Weights of a small GPT-style language model, trained from scratch on English Wikipedia: rotary positions, 8423 steps.
MLP neurons of a small language model. Each row is named by its layer, matrix (up: input weights) and neuron, and shows model dimensions 160-287. Each number is 200 + 20 x the weight over its row's rms, rounded and kept within 0 to 999.
After each neuron's rows, "fires in" lists the words (lower case) most often at its 100 highest values on Wikipedia text that the model never trained on.

L2.up97,193,240,196,219,174,179,224,165,166,219,197,189,200,215,198,234,169,216,175,178,203,150,218,163,155,240,202,173,188,188,182,193,161,202,206,213,186,228,176,228,201,191,180,203,187,168,202,234,221,207,199,180,187,199,206,167,223,206,216,184,175,185,194,206,182,229,210,239,234,181,181,192,181,175,246,178,214,222,184,236,210,212,174,179,215,223,208,191,190,205,198,185,203,187,200,215,193,198,179,211,171,166,197,191,231,196,207,171,163,219,193,206,205,245,187,212,194,212,176,228,235,207,147,189,229,225,181,193
fires in: "into", "in", "from", "until"

L2.up545,231,220,189,214,220,168,169,201,184,172,220,182,190,156,186,206,215,228,193,168,188,178,224,212,193,205,184,209,173,193,230,183,225,221,222,187,179,185,222,221,203,200,214,203,173,171,243,174,209,197,202,207,188,230,196,219,192,168,186,209,204,218,195,215,192,215,198,197,155,225,162,203,155,224,213,238,197,192,226,178,181,194,186,185,217,231,170,198,165,256,201,177,212,204,203,214,228,222,177,184,192,212,157,176,212,213,182,234,180,230,177,217,201,189,193,227,206,215,218,185,189,200,183,218,226,218,226,208
fires in: "the", "local", "a", "fellow", "former", "opposition"

L5.up1444,189,209,207,193,210,191,198,217,182,215,162,183,202,213,206,165,173,210,226,226,219,172,197,207,223,191,167,210,226,206,191,209,193,211,176,177,204,201,200,166,166,188,185,231,193,199,189,177,180,219,215,205,156,202,227,242,215,166,233,192,179,183,222,214,210,193,212,236,170,202,250,186,183,220,215,207,221,194,187,234,227,196,230,192,166,234,215,167,180,209,230,187,218,199,240,184,215,202,238,209,116,234,208,212,210,217,206,221,208,198,200,200,223,197,243,211,196,205,200,219,234,204,191,211,179,177,184,190
fires in: "by", "in", "with", "without", "of"

L2.up21,196,201,200,225,178,193,180,210,211,245,174,177,205,214,213,207,183,207,233,205,205,144,207,208,196,172,224,201,200,205,181,228,216,231,200,203,180,233,180,203,205,191,182,187,208,180,201,182,210,224,177,182,170,227,183,206,222,184,242,203,182,219,183,166,214,159,185,186,171,216,181,201,207,201,195,200,202,203,215,226,183,211,178,196,196,196,194,236,221,200,233,207,199,194,177,201,217,217,155,207,201,184,228,234,211,158,243,200,191,226,170,196,184,237,198,242,219,182,180,172,224,225,218,211,182,193,175,229
fires in: "of", "in", "left", "into", "at", "for"

L5.up1153,196,230,190,177,196,194,210,210,199,221,203,205,186,209,219,205,217,192,209,237,198,185,195,181,200,152,218,227,204,207,201,240,223,158,168,169,192,165,205,174,191,218,184,210,204,200,203,157,202,181,193,178,238,163,197,229,183,186,189,204,178,156,197,208,182,183,183,210,184,181,197,217,225,206,189,164,190,198,194,221,223,207,187,232,216,218,215,203,231,205,208,212,194,182,177,235,154,180,197,176,214,182,242,177,211,187,210,229,205,193,202,227,189,190,186,187,201,187,170,246,193,204,241,186,170,196,236,213
fires in: "to", "on", "for", "between", "in", "by"

L2.up1311,202,249,220,185,195,225,212,178,174,209,195,199,238,181,194,207,163,179,204,233,214,186,180,180,176,173,190,251,203,191,198,183,206,169,168,183,188,210,203,206,205,212,194,228,198,221,219,210,195,225,200,207,208,180,196,199,153,172,182,201,195,180,180,218,187,216,204,198,203,203,195,195,178,215,236,217,214,210,257,227,200,218,194,185,188,184,231,188,176,209,174,190,212,184,246,184,254,210,208,199,174,217,199,211,251,167,185,215,164,211,198,177,196,213,202,182,192,186,166,193,229,207,192,222,203,193,165,190
fires in: "by", "vitthal"

L2.up157,173,222,202,206,187,190,199,199,184,169,227,201,206,204,203,227,208,221,222,232,246,210,168,184,148,231,196,187,190,220,175,213,186,249,196,227,181,204,237,201,189,213,195,184,153,180,209,184,194,218,222,229,218,214,188,153,153,177,167,151,177,181,180,183,198,215,215,152,152,165,215,218,209,178,234,212,218,213,207,196,211,196,238,203,193,209,184,206,177,166,174,182,185,193,198,216,174,154,210,189,232,181,190,214,198,200,199,168,206,183,161,216,202,192,177,173,202,211,215,237,226,214,237,218,220,222,217,212
fires in: "in", "of", "his", "at", "on", "cochlear"

L7.up1025,204,177,208,203,191,190,207,208,172,219,208,214,245,238,228,241,166,200,210,169,184,202,206,236,194,199,221,253,264,207,186,172,175,206,206,200,207,194,153,186,228,207,209,213,182,221,209,211,236,220,201,203,200,220,211,201,212,220,216,194,158,195,178,190,204,180,223,200,202,180,231,232,246,179,189,195,198,199,169,221,213,217,211,202,173,241,175,225,204,222,220,170,180,176,166,169,196,205,205,193,226,192,213,198,227,200,221,205,194,183,186,150,222,211,204,232,191,215,184,232,220,179,201,232,219,202,158,223
fires in: "in", "for", "indeterminate"

L7.up1284,183,212,242,204,180,207,172,224,174,177,225,182,188,238,193,198,205,182,231,207,184,193,180,209,230,223,188,204,197,193,195,179,221,177,207,208,210,183,175,234,217,219,218,231,179,199,197,192,205,226,192,161,207,223,188,215,198,170,241,205,173,190,167,190,211,193,174,203,201,246,218,215,208,170,227,197,177,194,231,205,203,212,191,209,184,215,201,214,206,215,221,252,215,221,194,244,225,206,166,213,200,183,164,203,212,175,209,255,192,211,188,228,212,197,176,170,223,170,205,202,182,180,223,170,209,194,244,203
fires in: "by", "to", "from"

L2.up1301,228,211,219,191,171,183,201,219,194,169,219,200,220,190,218,214,215,180,184,213,181,219,220,199,213,151,228,228,222,211,188,245,181,210,144,229,174,221,193,186,209,228,234,204,186,199,193,179,192,227,217,170,224,232,176,231,221,199,214,193,196,161,207,169,176,181,193,234,197,193,223,207,205,191,193,225,194,181,207,182,197,194,238,212,199,221,173,175,191,220,228,209,211,181,226,200,193,207,242,194,169,209,205,172,179,207,215,188,186,183,225,224,228,212,189,228,149,199,216,198,190,199,208,198,203,228,208,238
fires in: "a", "by", "to", "as", "for", "1"

L5.up1414,201,217,216,185,183,197,205,200,192,232,208,229,223,203,223,200,164,186,233,232,192,204,191,185,220,181,190,217,230,210,202,199,193,184,209,218,204,188,187,198,201,208,202,196,227,197,200,170,200,186,194,213,215,206,173,226,219,219,210,179,183,198,201,171,213,179,175,213,240,192,191,211,207,199,210,225,196,196,222,210,199,225,165,216,175,205,184,168,234,189,210,218,204,186,192,214,174,214,195,207,186,206,214,158,225,173,221,210,191,243,191,206,215,197,154,212,223,195,209,210,208,189,165,192,246,193,239,245
fires in: "by", "of", "with", "under", "for", "from"

L7.up1350,168,218,220,220,197,180,202,230,184,236,183,179,193,205,233,200,213,195,236,228,178,172,194,221,174,218,205,235,210,216,208,220,171,198,199,183,200,220,178,234,206,171,185,192,206,219,212,189,193,203,187,209,200,191,236,180,215,198,201,196,220,197,184,212,198,169,207,222,196,194,232,210,181,213,209,202,215,191,140,196,198,215,197,212,175,188,193,257,199,192,205,192,207,193,175,217,202,185,175,227,210,162,215,186,166,208,233,204,205,202,205,195,194,258,194,192,200,197,201,229,222,205,215,241,182,181,176,190
fires in: "in"

L7.up236,214,237,201,191,197,215,214,218,203,201,221,190,177,200,167,241,206,213,183,186,210,190,191,232,206,215,228,213,188,202,193,214,221,214,198,210,195,195,220,176,183,205,177,243,185,218,196,193,218,176,213,212,222,212,216,189,215,183,213,195,224,199,198,197,218,248,218,163,233,208,199,210,220,195,177,199,214,199,193,177,170,187,187,247,201,201,199,198,167,202,175,168,189,231,232,224,245,156,198,207,214,180,188,210,191,207,199,192,177,199,166,239,192,225,187,217,210,231,217,188,179,202,195,183,210,231,212,209
fires in: "a", "an", "first", "as", "s"

L2.up739,210,192,183,229,209,206,193,198,181,193,182,169,206,159,232,207,220,197,210,219,237,192,217,212,224,170,234,167,161,171,180,218,222,165,151,222,191,206,214,203,202,183,200,226,184,207,186,201,182,210,214,200,194,198,163,191,186,194,238,204,202,199,214,209,171,189,157,169,194,209,235,210,170,230,210,202,228,188,210,194,210,175,235,218,199,208,198,204,204,213,223,210,159,158,189,215,177,202,234,195,212,188,187,216,184,228,189,204,220,221,183,210,238,212,182,181,183,205,206,231,187,193,200,187,219,161,202,221
fires in: "a", "september", "nl", "july", "august"

L2.up1413,191,174,193,220,183,184,154,187,204,168,199,194,185,134,211,221,210,188,219,195,183,186,236,234,183,179,185,196,223,182,226,247,198,181,212,175,195,225,202,206,205,196,212,202,190,184,206,184,214,189,210,173,162,246,205,202,219,185,210,221,178,222,204,186,173,204,202,205,169,207,195,227,186,201,250,219,199,226,223,214,152,213,177,211,194,200,190,181,229,219,203,221,161,194,211,191,195,240,190,213,189,229,189,187,185,191,263,170,174,233,219,195,186,246,166,201,179,215,191,192,188,231,219,190,207,281,215,206
fires in: "the", "class", "aeneus", "fellow", "out"

L9.up1105,158,183,215,183,211,154,202,211,216,208,168,217,230,214,209,194,203,238,233,218,182,211,187,228,207,217,203,198,201,222,218,213,210,205,196,225,193,247,190,183,198,198,190,203,184,176,223,235,196,198,215,190,192,167,167,186,205,203,234,184,186,215,192,216,197,169,214,210,192,194,205,199,208,201,228,215,204,198,233,204,204,190,207,216,196,172,206,189,179,213,240,179,204,216,212,165,198,220,195,200,218,196,198,196,210,234,190,198,206,241,198,203,219,215,212,172,158,203,221,198,191,183,135,207,211,209,193,214
fires in: "in", "return", "away"

L5.up1472,212,241,195,209,200,176,202,188,171,182,231,171,172,197,187,222,196,217,211,194,189,194,203,231,200,253,190,214,201,188,170,213,209,190,205,213,204,213,223,225,172,210,176,193,216,157,218,215,203,205,197,204,230,193,209,212,184,178,201,160,194,234,181,208,194,229,203,195,233,207,180,208,190,204,226,196,216,206,211,196,215,187,200,208,178,201,220,147,192,280,193,173,210,203,193,214,178,180,179,185,199,239,193,197,207,206,201,156,187,245,215,222,219,192,221,223,187,228,231,177,203,221,241,186,167,221,220,152
fires in: "a", "former", "fellow", "young", "s"

L2.up1184,192,215,180,215,179,205,226,229,210,216,217,208,225,207,221,168,213,190,205,223,189,182,222,199,212,173,208,204,212,189,198,191,200,172,218,192,232,204,159,210,186,209,211,215,201,207,265,220,200,167,165,159,211,192,207,185,183,211,222,200,178,180,229,165,203,190,224,199,204,199,201,194,204,188,235,245,234,203,177,207,191,244,199,209,180,203,189,235,174,209,206,168,188,184,218,211,194,187,199,205,180,165,192,182,213,219,199,176,234,230,199,207,220,235,196,165,185,236,164,200,188,232,198,211,189,220,219,191
fires in: "in", "of"

L7.up980,191,164,197,171,175,185,225,185,209,196,182,181,182,203,207,222,186,198,191,242,239,173,225,185,197,219,197,201,217,215,165,229,236,197,178,200,216,217,192,201,231,187,181,221,205,162,216,193,218,213,196,205,191,194,197,226,198,187,193,197,205,190,187,203,205,198,203,167,202,237,200,192,171,218,183,202,227,228,226,183,210,139,214,227,176,226,196,202,205,178,187,192,200,225,198,212,187,219,228,201,181,193,186,178,205,216,215,212,222,208,192,193,187,211,156,164,205,222,210,211,196,213,171,206,211,208,195,214
fires in: "november", "july", "march", "september", "october", "august"

L2.up1475,190,175,213,210,187,212,225,222,172,203,179,235,239,218,214,220,216,190,229,233,235,200,231,206,200,195,192,228,200,160,194,213,199,177,196,218,240,186,168,190,229,171,204,209,216,213,203,200,232,189,210,161,220,189,191,235,207,212,208,211,213,191,216,193,224,161,212,187,242,187,214,198,171,220,181,204,220,225,189,232,207,222,194,243,174,180,206,178,222,161,178,237,195,181,261,212,222,203,216,213,177,219,196,157,190,181,191,191,189,205,175,207,207,198,160,208,193,215,237,200,212,161,178,153,174,178,189,206
fires in: "by", "to", "from", "the"

L2.up523,174,221,184,183,173,156,220,247,207,197,200,234,213,219,228,215,191,199,196,232,215,181,210,193,243,211,224,215,203,176,182,206,195,206,165,189,217,192,187,212,212,211,207,175,177,194,229,227,235,200,216,207,203,220,198,190,199,185,184,183,167,171,237,185,226,179,205,179,244,162,200,197,218,192,223,224,191,219,197,213,221,202,221,194,192,182,192,189,191,173,207,211,193,219,198,220,177,194,192,201,193,218,181,181,234,204,209,178,170,219,175,186,209,206,183,211,172,218,189,208,180,212,183,221,233,214,201,192
fires in: "in", "into", "through"

L2.up213,214,207,193,195,201,226,230,169,197,192,201,234,201,193,196,210,166,221,214,208,209,171,196,175,194,229,214,234,229,180,219,205,182,205,213,207,181,195,211,184,226,176,169,251,185,191,217,230,208,205,192,197,211,179,197,204,174,252,203,235,178,211,146,222,188,225,146,212,171,181,189,200,218,215,180,207,175,197,232,212,198,196,225,217,194,214,246,186,201,208,192,210,200,212,207,215,222,168,186,249,167,202,200,187,212,175,200,198,169,177,190,193,200,133,175,196,223,210,233,212,229,229,197,209,199,195,180,177
fires in: "with", "south", "time", "while", "people", "by"